From a checkpoint of a small transformer trained on Wikipedia.
Size: 14 layers, width 192, 6 heads of 32, vocabulary 1092, 5.78M parameters.
Architecture: LayerNorm before each block, biases, tied embeddings.
Training: a variant of Muon for these matrices, 95M tokens, 5789 steps.
MLP neurons of a small language model. Each row is named by its layer, matrix (up: input weights) and neuron, and shows model dimensions 112-175. Each number is 128 + 24 x the weight over its row's rms, rounded and kept within 0 to 255.
Before each neuron's rows, "fires on" lists the tokens most often at its 100 highest values on Wikipedia text that the model never trained on.

fires on: " |", ":", " is", ";", " =", "ist"
L6.up525 [156 111 124 119  81 150 175 114 160 138 137 113 136 115 105 119 157 131 109 143  86 164 143 185 112 112 132 168 157 115  95 136 139 129  75 144  69 145 107 153 134 161 140 101 128 136 139 117 112 102  96 110 149 111  97 112  95 135 147 112 117  90 103 128]

fires on: "ation", "ating", "ing", "ate", " of", " up"
L4.up621 [174  89 135 164  97 143 162 154 165 164 125  86 158 143 141 121 162 160 129 155 145 101 171 121 144 141 111 154 129 106  92 127  96 143 119 103 127 125 107 116 139 133 132 115 156 113  81 119 148 126 144 107 137 147 111 151 102 110 144 120 144 169 133 116]

fires on: "ince", "ished", "ed", "ied", "s"
L11.up56 [136 149 133 102 134 103  95 105 147 132  78 128  92 120 123 134 171 133 107 116 129  77 122 105 110 120  93 155 140 114 126 138 106 109 142 118 106  74 175 139  93 114 116 124 167 142 119 160 140 158 143 147 178 150  69 155  88 130 134 141 122 134  79 167]

fires on: "9", "ated", ",", "oc", "at", "ap"
L7.up619 [146 168 152 102 151 110 153 122 153 122  94 107  84 107 107 117 140 167 164 113 105 109 155 121 133 125  72 105 147 104 120 144 126 130  83 138 110 141  82 102 162 131 149 163  91  87 113 134 113 125 125 121 100 123 139 108 110 145 151 133 155 129 141 137]

fires on: "om", "I", "er", "it", " R", " I"
L5.up465 [137 122 140 136 174 137 105  71  96 166 139 178 151 101 105 132 178 129 136 114 108 138 153 113 129 110 158 115 144 127 151 140 151 110  99  85 159 122 116 142 159 105  94 141 148 108 139 129 108 153 150 131 145  99 135 114 132 114 124  65 158 145  75 131]

fires on: " L", "rat", "n", "ist", "t", "on"
L9.up548 [147 133 139 180 120 139  98 148 169 149 122 125 165 126 116 106 142 130 109 128  97  96 143 156 157 143  98 151 124 112 125 129  85 108 137  85 110 107 110  90 123 105 129 110  88 132 153 111 152 134  95 146 135 108 103 193 139 137 128 104 119 147 116 137]

fires on: ".\n\n", "–", "==", "R"
L5.up525 [124 103 129 158 144 126 161  46 144 131  90  91 156 106  88 151 120 110 142 146 143 135  75 129 117 104 170 105  89 167 134 153 130 107 110 138 131 107 130 107 157 124 131 104 128 130 137 114 118 147 100 143 158 108 176 112 157 108 119 106 120 148 169 104]

fires on: " ", "w", "0", "p", " m", "et"
L7.up193 [ 90 117 133 115 135 112 134 122  82 124 135 108 131 149 181 125 155 108 113 112 140  87 121 120  88 118 152 139 116 164 124 110 124 112 126 108 114 196  93 106 127 126 179 134 135 132 120 118 195 117 167 147 150 137 115 112 110 141 122 116 151 119  98 128]

fires on: "er", "ur", "ar", " and", " by"
L8.up212 [203 135 109 124 132 108 138 126 132 132 170 149 103 116 170 125 140 124 132 125  99 116 134 152 143  96 109  99 100 145 112 172 166 110 119 103 135 172 101 143 176 111 151 149 114  93 154 115 136 113 162 141  86 133 148 107 104 107 138 122 123 139  93 131]

fires on: " se", "v", ",", "am", "oth", "."
L6.up361 [ 80 129 128  88 115 117 126 168 180 115 135 107 161 133  96 106 162 117 160  80 112 123 158 146 153 151 131 133  88 150 122 149 125 132 106 147 154 182 148  87 105 131 122 110 133 145 144 120 164 104 122 126 129 126 139  99 136 106 108  76  97 144 127 135]

fires on: "ed", "ide", "b", "a", "c", "est"
L8.up624 [110  97 140 110 105 144 133 141 159 138 100 154 143 113  72 130 137 158 138 114 113 155  90 112 118 141 112 110 145 121 110 113 169 126 106 128 134 133 124  92 112 160 155 126 135 128 145 131  95 132  89 130 129 113 116  84 148 113 130 144 131  83 140 112]

fires on: "duc", "in", "u", " mon", "ng", "n"
L6.up164 [159 173 158 120 105 188 156 147 132 105 148  86 141 163 103  97 129 106 131 162 142 126 170 143  89  92 151 133 145 127 132 157 139 115 110 122  75 120  91 152 144 171 140 139  93 146 156  84  93 143 110 124 152 146  93 139 147 137 129 136 131 101 181 156]

fires on: "ig", "ress", "et", " ne", "stit"
L6.up450 [ 99  98 148 142 148 144 150 104  93 153 117 112 149 108 139 105 146 160 161 134  98 164 121 137 109 113 122 116 116 183 118 109  97 104  88  86 161 127 121 149 139 144  98 103 106  87  78 137 124 148  88 123 129 116 110 196 122  77 122 148 163 136  91 138]

fires on: " p", "ic", "p", "pl", "l"
L9.up456 [184 104 100 144 114 132 100 145 129 152 125  95 152 160 111 145 138 163  96 136 130  81 162 117 146 127 115 140 106 158 112 153 162 138 143 159 169 142 121 110 123 104 135 126 102  82  89  91 141 133 120 144 186 119 146 123 137 131 127 133 108 146 121 145]

fires on: "o", "n", "a", "k", " Wh", "ob"
L9.up215 [125 115 127  89 135 129 176 140 158 143 156 123 123 117 127 133 122 148 128 123 120 143 125 136 108 112 119 118 116  91 160 164 133 141 132 131 111  76  73 121 116 153 135 118 123 104 169 147 153 155 161 154 115 155 133  79 110  90 148 125 121 107 122 136]

fires on: "t", "C", "er", "A", "ar"
L8.up368 [193 121 111 166 127 115 122 111 144 171 116 110 149 123 139 126 141 100 127  78  80  99 132 149 160 146 108 125 110 135 120 155 161 133  71 140 146 153 124 102 121 111 143 150 126 197 152  90 158 117 142 124  90 146 115 129 115 129 147 117 146 120 137 135]

fires on: "y", "w", "s", "n"
L4.up204 [152 153  91 130 142 120 139 108 148 137 124 136 122 118 104 143 130 119 147 137 134 127 156 160 121  69 143 128  73 167 121  76 134 137  99  73  94 113 114 139 107 139  78 144 130 207 151 124 130 157 122 119 117 115 125 155 112 142 137 168 149 105 120 139]

fires on: "orn", " Cl", "ad", " cl"
L5.up13 [101 130  82 147 169 159  99 120 106 172 111 104 182 149 119 155 108 102 126 128 120 114 133 148 118 108 139 117 135 159 154 110 122  86 156 106 138  96 119 130 114  89 125 162 103 116  93  85 145 127 133  93  95 123 145 133 151 101 131 115 172 112 134 106]

fires on: "d", "l", "i", "in", "b", "h"
L5.up349 [117 129 137 126 119  79 105 122 107 109 112 143 170 160 107  99 171 129 159 160 130 132 116  82 121 157 159 159 128 127 107 104 136 155 103  81 151 166  95 134 182 102 118 114 121 102 161  93 139 119  88 127  88 131 140 121 130 163 106 118 129 134 116 145]

fires on: "ong", "0", ":", "ays", "ou", "r"
L7.up484 [178 104 146 113 129 162 113  62 149 126 105 114 123 124 141 128 147 115 118 122 122 104 134 159 136 136 154 180  98 114 109  75 103 111 111 158 125 106 134 110 133 182 152 148 117  81 128 105 169 138 140 116 170 176 159  99 116  74 138 137 136 120 140 142]

fires on: "ian", "her", "n", " his", "ch"
L9.up200 [114 111 135 137 115 132 132 143  78 127 118  99 138 139 132 142 124 106 155 121 144 149 169 115 131 100 110 104 145 149 103 144 114 109 142 135 153 162 102 133 139 136 109 153 136 120 126 120 171 123 109 185 176 150 106 111 168 127 176 137 114 134 152 157]

fires on: "y", ":", "ly", "e", "ft"
L11.up415 [122 102 131 124 147  99  90  97 153 147 138 131 145 176 106 125 142 165 113 128  86 165 145 135 131  93  70 119 155 112  89 123 148 138 131 118 138 129 177 149 118 172 107  79 153 121 121 151 128 121 169  86 164 101 166 124 107 145 125 131 131 145 134 111]

fires on: "ing", "ic", "ice", "oc", "pl"
L6.up82 [135 119  96 130 137 102 128 141 145 162 139 153 171 118 148 132 161 151 127 150 134 114 140 101  96  92 112 176 117 145  89 186 130  94 119 117 164 156  96  90 112  94 122 142 110 102  91 119 104  93  93 117 113 152 130 146 133 139 148 111 148 127 128 118]

fires on: "or", " A", "o", "a", "ep"
L11.up13 [110  77 107 137 114 147 158 113  93 206 121  99 114 134 106 117 122 118 103  91 113 139 111 159 142 121 104 153 131 123 157 154  86 135 136 147 125 114 104 167 109 141 103 132 127 151 193 149 155  92 128 150 130 166 110  68 133 152 117 140 159 114 154 143]

fires on: " Z", " R", "il", "u", "e", "in"
L11.up419 [108 154 152 106 101 120 138 119 132  94 129 102 121 142 164 137 165 160 178 122 171  94 113 118  92  97 124 130 158 162 146 131  98 114 138  94  80  86  68 124 141 132 148 125 155 106 146  94  91 141 167 105 135 135  83 149 101 132 140 118 139 114 117 146]

fires on: " for", " to", "ut", "ot", " |"
L9.up155 [144 113 101 115 130 148 129 131 100 134 114 161 148 122 142 174 156 126 142 137 153 107 190 149 140 146 129 123 107 157 124  96  77 129 117  83 187 119 141 102 130 101  95 117 128 140 132  87 194 105 104 120 110 133 119 114 170 161 123 114 134 123 176 116]

fires on: "che", "c", "y", "h", " Co"
L6.up124 [107 149 125 126 110 129 111 127 101 100 111 101 124  92 111 124 104 144 145 118 151 138 140 129 156 128 150  76 120 113 133 138 144  85 154  98 152 148  85 138  85 156 168 135 120 121 115 155 125 141 118 161 141 122 127 119 123 186 114 138 138  76  91 144]

fires on: "P", "v", "m", "re", "C", "che"
L4.up577 [130 140 111  72 137  86 114 128 106 132 112 169 126 109 112 163 108 100 162 153 145 126 122 109 150 136 128 166 121 118 117 117  72  70 121 106 166 171 120  99 102 123 142 152 108 111 129 118 150 119 134 127 170 111 118 142 106 113 124 142  99 108 140 157]

fires on: ".", "en", "stit", " R", "ang", "s"
L8.up262 [147  87 148 153  98  98  84 101 119 134 134  85 129 125 121 153 169 117 149 122 165 134 132 105 143 148  89 151 104 208 118 119 146 150 102 143 145 139 142 107 126 139 122 180 137 111 169 124  87 147  99  98  89  99 136  98 138 120 116  98  87 128 110 141]

fires on: "ut", "ity", "c", "y", "iam", " "
L7.up593 [131 163 119  98 114 137 108 120 137 131  99  97 123 140 141 124 135 138 110 134 118 105 147  96 161  98 174 104 102 129  84 141 111 110 160 129  98 152 101 107 118  72 169 113 121 118 118 139 111 190 108 144  87 144 108 121 138 126 117 130 140 123  94 150]

fires on: ":", "at", "ip", "F", "ig", " F"
L7.up508 [112 115 165  80 176 123 145 110 162  98 127 103 117 148 142 101 133 113 160 103 152 145 119 167 116 160 155 125 183 121 130 109 102 156  93  96 125  90 137 112 117 122 114 109 140 109 111  96 149  89 104 137  84  89 122 162 159  88  99 149 140 141 158 125]

fires on: "l", "m", "en", "a"
L7.up460 [127 158 138 107 113 148 119  93 148 132 124  98 171 144 163 120 139 122 111 123 148 163 153 145  92  97 132  92 155 119 130 121 141  87 149 169 185  80 130 139 156 122 161 151 158  58 119 152 108 134 145 163 100 116 126 112  79 129 120 115 123 126  84 128]

fires on: "l", "p", "g", "s", "y", "h"
L7.up241 [169 144 107 143 149  81 106 133 148 110 144  84 125 159 179 116 142 130 152 109 122 144 142 134  80 106 141 120 129 146 126 107 109 143 113 170 102 139 110 117  96  97 132 183 148 122 115 115 130 100 117 112 129 101 132 114  95 106 105 160 167  88 136 143]

fires on: " ", "3", "2", "0"
L11.up233 [105 151 112 105 132 125 134 114 129 101 139 100 160 108 127 138 129  59 158 112 114 130 135 111 119  92 143 126 135  83 100 143  60 114 104 102 146 127  69 104  93 134 148 152 131 115  86 113 193 108 136 143 174 103 130 145 142  88 117 117 154 109 137 122]

fires on: ":", "A", " and", "her", "y", "The"
L6.up131 [109 143 153 120 132 136 104 131 135 106 130 135 117  95  97 164 118 142 128 126 112 139  96 145 116 128 111  77 146 110 118 111 162  87 113 107  98 131 118  99 138 152 132 130 131 149 151 122 114  74 138 104 169  92 113 153 142 112  98 162 119 130 130 117]

fires on: "-", ":", "ad", "g", " "
L9.up420 [ 73 151  69 146  86 135 145 100 133 126 116 106 133 132  71 112 140 166 145 117 108 109  88 144 114 110 114 146 121 139 140  85 142 124 101 157 143 116  85 129 137 134 154 121 189 145 135 151 130 171 138 161 115 118 103 123 142 136 156 125 117 126 154 141]

fires on: "ur", " O", "um", "un", "ro", "te"
L6.up7 [120 148 169 131 103 139 123 146  75 126 142 187 163 142  79 140 183 113 133 178 120  96 110 153 118 147 105 144 127 139 121 131 144 126 142 131 102 166 150 136 126 103 161 155 190 147  96 126 148 103  93  82 143 137 160 147 122 157 137 149  84 131 112 120]

fires on: "t", "k", "in", "ak", "ab", "e"
L7.up184 [122 123 136  88 136 116  92 116 139 150 151 143 107 145 109 119 144 106 133 129  93 105  80  66 130 128 118 162 130 107 115 190 148 176 128 132 145 125 115 108 108 198 117 162 118 127 151 119 114  65 151 124 149 123 148 162 139 108 162 141 123 129 123 121]

fires on: "r", " r", " tr", "or", "er", "it"
L7.up53 [135  87 128 119 139 163 121 126  91 123 137 132 139  91 114 108 129 117 135 134 102 107 105 131 128  69 130 149 132 141 122 127  93 119  87 149 203 117 100 179 129 122  70 148 119 121 149 174  94 109 202 146 160 142 155 120  91 120 106 131 139 146  79 140]

fires on: "c", "o", "f", "e", "0"
L7.up222 [116 106 146  99  96  96  95  89 180 141 104 115 118 159 155 123 133 132 125 120 122 106 130  96 122 112 120 106 127 111 153 122 127 111 113 120 123 144 119 149  94 108 154 131 115 107 129 114 112 117 135 114 100 136 114 114 156 124 122 118 135 132 107 110]

fires on: "m", "ot", "an", "et", "at", "a"
L6.up477 [106 136 127 104 155 114 160  76 176 125 117 130 155 111 166  90 150 127 119 152 104 155 115 146 108 115 122 108 130  91  49 100 126  88 166 140 163 160 136 143 117 114 158 105 153  90 135 137  87 119 133 116 121 134 127 116 156 161 130 105 158 147  85 154]

fires on: "P", "C", "M", "T", "="
L5.up639 [173  99 102  83 116 137 125 105 121 142  71  92 123 119 100 129 139 109 128 127  94 134 105 198 105 159 122 171 153 158 146 156  93 145 128 133 107 137 122 139 110 129 143 126 149  88  86 135 142 100 108  89 135 149 142 135 123  91 169 142 107 132 141 141]

fires on: " Th", "h", ".", "2", " he", "ber"
L9.up511 [115  86 113 163 144  70 128 159 107  95 113  98 101 135 149 134 109 134 177  95 109 130 121 130 145 133 140 141 103 102 133 151 140  91 152 125 143 138 141 131 135 142 136 158 141  97 136 103  95 127 157 106 143 161 163 136 109 147  99 134  91 149  71 122]

fires on: "ing", "s", " as", "ased", "ed"
L8.up628 [143  86 136 138 135 108 149  65 150 149  99 130 126 124 105  88 149 154 117 125 153  88 128 119 123 128 151 137 143 103 149  88 148 101 144 100 108 105 105 146  71 143  83 142 134 113 139 135 136 123  88 143 176 130  75 153 151 141 126 163 121  82 100 145]

fires on: ":", "ed", "ays", "s", "ans"
L6.up333 [161 110 149 112 106 131 125 114 125 147 137 146 118  95 113 118 151 122 111 134 120  73 128 127 161  94 127 128 126 139 100 105 101 129  91 159 123 137 125 148 126 176 123 113 113 124 112 140 126 121 110 190 141 178 161 128 108 101 145 127 138 118 128 136]

fires on: "or", "al", "h", "cl", "p", "ul"
L5.up128 [136 120 155 121 158 106 115 102 101 121 114  94 121 120 133 130 166 172 180 129 101 102 119 126 115 111 143 118 115 137  92 155 149 100 133 137 133 104 160 108 108 133 104 139 114 145 115 127 121 126 156 138 122 131 168 155 153 131 163 170 187 138 104 111]

fires on: "it", "ct", "ru", "ix", "ign", "ent"
L5.up431 [147 140 151 117 102 100 126 122 112 137 125 153 113  78 124 160 115 110 136 121  90 108 120 139 110 151 152 120 140 151 133 116 102 114  85 137 111 134 152 102 144 160 142 138 102 157 136  86 168 138 118 114 144 150 161 109 157  76 136 177 151 111 119 101]

fires on: ":", " |", "p", " comp", "2"
L7.up147 [158 164 143  98 130 127 116 100 158 154 186  87 135 121 136 109 126 148 112 147  83 132 124 137 113 136 152 102 124 114 137 115 118 146 144 139 115 114 133 122 123 141 153 124 103 125 104  98 115 150 103 153 149 133 130  55 115 154  80 125 167 128 120 140]

fires on: " \"", "l", "F", "m", "em", "ip"
L11.up416 [155 114 203 102 161 122 150 108 150  88 135 150 108 132 115  89 154 142 158 102 142 134  98 135 150 144 143 138 155 128  83 146 132 142  81  79 139 112 103 120 151 102 104 114 124 106 102 113 122 135 136 126 121  80  88 111 127 113 149 191  95 145 123  95]

fires on: " (", " /", "ou", "am", "2", "."
L7.up622 [109 113 139 123 117  96 141 162 101  91 117 120 159 126 128 100 145 147 142 155 107 153 144 119 132 137 150 148  74 139 124 153 137 104 118 139 141 127 128 122  91 109 102 143 146  92 187 107 129 119 103 145 125 137 126  87 140  82 149 106 135 120 150 121]

fires on: ":", "ced", " is", "\n\n"
L7.up173 [115 131  61  75  96 139 148 131 121 118 202 137 124 128 151 124 123 107 101 132  88 105 171 159 124  92 133 168 167 148 166 107 138  94  84 145 143  93 131 139 110 174 152 129 162 121 133 131 171 137 133  91 122 145 133 108 119 143 112 142 106  95 124  70]

fires on: " |", "os", "n", "am", "on", ";"
L6.up442 [126 121 126  78  62 126 122 118  99 153 126 133 151 130 116 136 104 131 115 142 125 145 146 167 100 190 182 147 125 139 101 140 100 125 121 158 115 149 111 166 132 131  99 102 151  76 112 124 129  95 152 144 133 105 125 134 113 157 137  87 126  85 150 143]

fires on: " p", "b", "c", " e", " As", " ab"
L8.up39 [ 97  89 170 112 105 124 117 133 162 144  94 121 114 144  79 127 117 126 117 116 111 149 135 127 171 127 111 171  97 127 103 141 154  85 112 128 156 138 102 152 138 164 146 109 110 118 131 134  78 133  72 128 138 143 110 131 125 176 106 146 117 110  98 135]

fires on: "n", "y", "ng", "way", "ang", "g"
L8.up521 [112 129 120 143 145 134 153 128  92 120 158  86 144 100  92 142 111 125 147 109 134 140 122 133 181  96 126 116  99 161 122  99 123 110  89  88 165 165 139 151 134 172 112 144 105 175 125 120 144 164 131 115 175 140 103 179 143 125 140 159 143  91 104 148]

fires on: "g", "b", "r", "l", "t"
L7.up453 [ 96 145 118 163 115 130 145 123 122 152 121 142 144 145 122 155 135 153 146 108 113 120  99  93 137 119 120 173  93 101 120  86 116 158 115  49 140 117 108 109 110 127 123 141 119  78 139 151 171  82 113 116  98 180 134 107 109 162 148  65 146 118 116 118]

fires on: "ak", "on", "u", "in", "iv"
L9.up555 [170 152 135 125  80 148 114 157 165 152 165  99 145 107 120 104 108 114 115 131 136 125 130 116  95 143 144 122 113 150 117 104 110 105 121 109 135 126 144 135 124 145 149 167 142 104 202 105 149  89 124 145 157 151 121 159 107 118 115 107  85 119 145 155]

fires on: "om", "ines", " the", "ist", " ro", " is"
L9.up299 [125 131 119 124 149 109 155 147 139 140 126 130  83 118 114 107  91 118 136 111  75 137 102 120 151 155 166 178 135 128 110 122 149  78 122 170 166 145 103 130 122 103  77  98  79 109 125 128  85 112 110 115 129 133 148 144 179 143 129 131 107 125 121 171]

fires on: "ur", " ele", "ass", "ater", "ar", "un"
L8.up264 [137 127 139 105 153 151 113 149 113 127 137 157 159 146 134 142 149 155 158 157 143 117  62 151 134 116 112 112 102 116 108 129 137 123 141 173 122 137 140 142 175 110 125 133 169 142  92 128 179 104 141 118  91 129 186 128 139  68 147 150 138 125 133 153]

fires on: "p", "at", "c", "m", "re", "ag"
L8.up98 [127 140 102 130  86  90 142 115 156 141 109 145 170 127 126  95  92 125 161 115 125 114 163 144 108 109 124 117 108 122 123 133 165 126 139 142 141 137 143 130 134 104 159 150 137 142 132 137 146 136 107  96  99 152 125  77 141 180 105 126 163  92  86 143]

fires on: ":", "x", " |"
L6.up55 [162 115 123 111 175 138  93 107 147 133 119 105 105 132  88 112 133 148 200 145 104 115 150 104 137 172 128 124 155  93 142 150  92 146  99 141 156 128 128 150 107 153 149 159  98 116 129 101 150 154  78 126 138 109 123 118 131 149 102 134 143 150 126 142]

fires on: " T", "ear", "T", "eb", "C", " Y"
L6.up535 [132 103 116 129 116 148 140  88 125 141 116 116  96 102 131 113 137  94 155 138 106 118  80 166 157 125 142 169 102 169 150 128  94 156 126 113 115  74 118 132 108 156 101 169 122 123 110  97 121 151 120 100 156 116 151 121 131 108 137 110 114 143 114 172]

fires on: "il", "ot", "ess", "al", "ill"
L4.up505 [116 122 150 158 135 113  96  59 116 120 106 147 145 118  89 110 150 152 165 133 122  47 129 155  91 116 170 109 124  97 122  91 145 134 101 131 128 150 137 126 123  78 108 147 141 161 101 133 107 120 111 157 156 127 147 113 132  69 127  98 138 137 161 120]

fires on: "an", "h", ".", "ir", "u", "en"
L6.up613 [115  69  85 120  74 129  89 127 127 135 129 113 155 163  99 134 126 148 127 107 156 120 117 104 118 132 169 118  82 166 125 133 157 136 173 124  92 183 118 149 113 120 180 135 137 133 181 139 131 134 131 118 110  98 131 108 147  93 104 105 143 100 123 150]

fires on: " ", " Cl", "l", "c", " con", "an"
L5.up452 [110 138 111 102 126  95 147 137 182 147 116  88 146 145 134  91 151 132 152  90 146 110 128 135 151 106 142 128 126 111  97 129 123 113  91 101 131 143 128  96  98  94 131 122 134 110 141 127 108  94 143 128  68 164  67 128 104 131 118  74 103 108 103 132]

fires on: "–", "-", "ar", " v", "orn", " Par"
L8.up24 [143 153 124 106 136 153 119 108 116 116 138 101 144 147  54 184 141 183 143 135  75 117 109 139 182  81 117  97 110 120 114 120  91 138 105 181 127  88 134 147 118  99 113 141 120  83 143 129 110 116 107 161 105 126 142 120 140  93 121 150 113 146 135 117]

fires on: "or", "y", "ic", "ics", "ion"
L9.up552 [140 117 102 130  98 156 117  71  76 117 131 139 113 123 137 139 169 182 140 109 136  98 164 170 158 126 148 104 129 115 128 124 117 114 112 191 125 126 156 129 134 133 128 115 138 102 140 149 136 120 156 145 122 111  99 105 126  94 154 142 135 145 117 160]

fires on: "ate", "th", "y", "ing", "ish"
L6.up276 [157 103 130 109 113 122 110 154 114 145 166 129 148 162 164 131 114 167 154 136 116 112 132 123 165 105 109 139 111  89 116 165 112 131 123 158 170  94 124  91  90 128 148  85 147 107 107 169 102 147 154 128 154 149  86 104 106 100 159  94 141 193 102 154]

fires on: " |", ".", "a", ":", " in"
L9.up265 [157 130 110  94  95 129 153 108 141 184 162  77 119 123 134 136 133 148 114 129  98 128  77 133 135 117 155 159 118 108 115 168 134 125 150 109 106 142 131 157 151 117 126 118 128  89 148 109  91 143 146 102 132 116 131 147 138 170 115 147 156 126 123 140]

fires on: ".", "er", "h", "el", "re"
L11.up571 [117 105 132 126 105  93 113 124 134  94  93  96 131 139 155 121 106 138 130 105 125  66 107 148 106 159 110 162 108 141 134 145  94 127 159 141 127 112 103 142 105 138 147  95  92 116 167 138 114 111 178 124 138 137 180 133 146 168 112 106 131 120 127 122]

fires on: " was", "l", "m", "ch", "y", "P"
L4.up512 [149 143 133 132 109  88 121 100 132 120 146 100 151  79 131  97 111 127 139 165 147 120 131 111 180 103 109 180 133 139 116 140 148  77  95 124 152 163 142  83 105 122 109 174 140 125 155 147 170 113 129  99 135 147 121 162 101 127 159 158 180 128 143 148]

fires on: "c", " Rep", "ap", "f", "at", "."
L8.up447 [111 120 134 114 117  88 154  98 123 118 121 136 139 125 137 136 138 135 156 122 143  75 149 117 128 102  96 134 129  96 147 148 155 100  85 148 147 111  98 124 138  93 135 167 152 141 150 117 144 138 135 168 113 119 121 111 111 149 106 122 178 147 143 127]

fires on: " |", " |\n", "ad", "ation", ";"
L8.up617 [132 117 114 158  72  84 173 146 180 146 177 131 138  78 131 102 131 140 113 129 153 111 133 180 100 147 140 119  85 125 116 165  86 127 124 103  98 131 124 125 127 146 155 119 121 138 133 151 127 104  89  84 155 136 115 146 119 109 121 152 133 102 124 150]

fires on: "s", " ", "a", "l", "ri", "as"
L6.up499 [127 134 137 121 119 114 117 105 136  93 121  98 153 145 131 170 165 119 177 140 113  91 125 142 145 106 152  89 152  93 101 125  92 147 101 152 168 124 131 129 120 100 133 141 172  95 147 143 157  92 132 134 141 138  96  88  84  94 126 140 176 133 125 166]

fires on: "in", "k", "d", "ed", ":", "ain"
L5.up449 [136 129 154 104 127 113 115 158 121  86 129 157 108 174  77 133 113 121 170 128  55 108  80 130 129 135 147 126 149  76 138 144 127 144 140 147 152 134 144 132 118 155 143 113 116  72 107 120  89  98  96 178 115 138  89 160 105 146 117 134 154 100 107 152]

fires on: "g", "ic", " O", "y", "d", " A"
L4.up34 [205  98 112 150 116 153 124 100 122 125 102 122 138 127 110  93 157 119 134 112 148 147 165 151 177 115 104 107 174 121 120  90 149 134 142 146 135 105 125 122 163  86 134  99 103 166 134 146  97 112 145 110  92 179 105 114 117  70 158 156 149 140 166 166]

fires on: "9", "7", "0", "8", "6"
L6.up9 [131  99  95  94 100 115 201 148 124 120 131  92 135  93 139 148 152 142 132 114 104 101 161 128 108 147 157 123  89 115  78 101  85 135 126 122 140 140 120 107 128 149 120 149 171 100 136 153  93  80  82 166 134 132 105 126 102 146 101 121 113 132 144 150]

fires on: "r", "on", "y", "ust", "o", "n"
L7.up42 [102  99 112 153 112  89  93 153 100 148 123 150 144 159 147  96 152 124 114 134 135 136 125  86 136 150 131 116 113 109 109 135  95  78 104 101 102 107 117 155 134 118 121  89  83  83 154 133 109 107 149 182 148 133 116 187 127 144 108 124 102 111 129 171]

fires on: " en", " dis", " ad", "orn", " v", "st"
L11.up584 [131 136 105  89 149 148 133 109 128 138 153  91 104 149  67 102  91 148 113 128 114 126 125 134 145 145 108  72  92  92 140 133 120 122 122 134 152  98 134 125 113 154 148 184 149  83  90 151 138 118 150 105 110 146 122  93 141 137  78 126 145 125 127 137]

fires on: "9", "0", "5", "7", "8", "6"
L7.up313 [127 125  90 121 137 133 135 106 112 121 141 104 142 104 136 147 117 144 136 157  98 113 171 102 111 146 132 134 110 100  66  62 115 149 136 159 108 129 147 114 162 132 153 165 150 112 155 161 154  98 103 152 129 116 126 160 142 163 114 138 153 156 159 149]

fires on: "p", "u", "h", "s", "ir", "duc"
L6.up244 [ 77 154 113 151 130 104 130 120 117 126 113 132 149 138 127 114 120 187 181 162 129  94 144 132 122 126 129 147 133 110 148 161 135 110 174 107 150 125 145 145 102 102 103 200  88 119 115 114 169 121 138 123 156 137 137 124 157 128 135 133 149 150 143 120]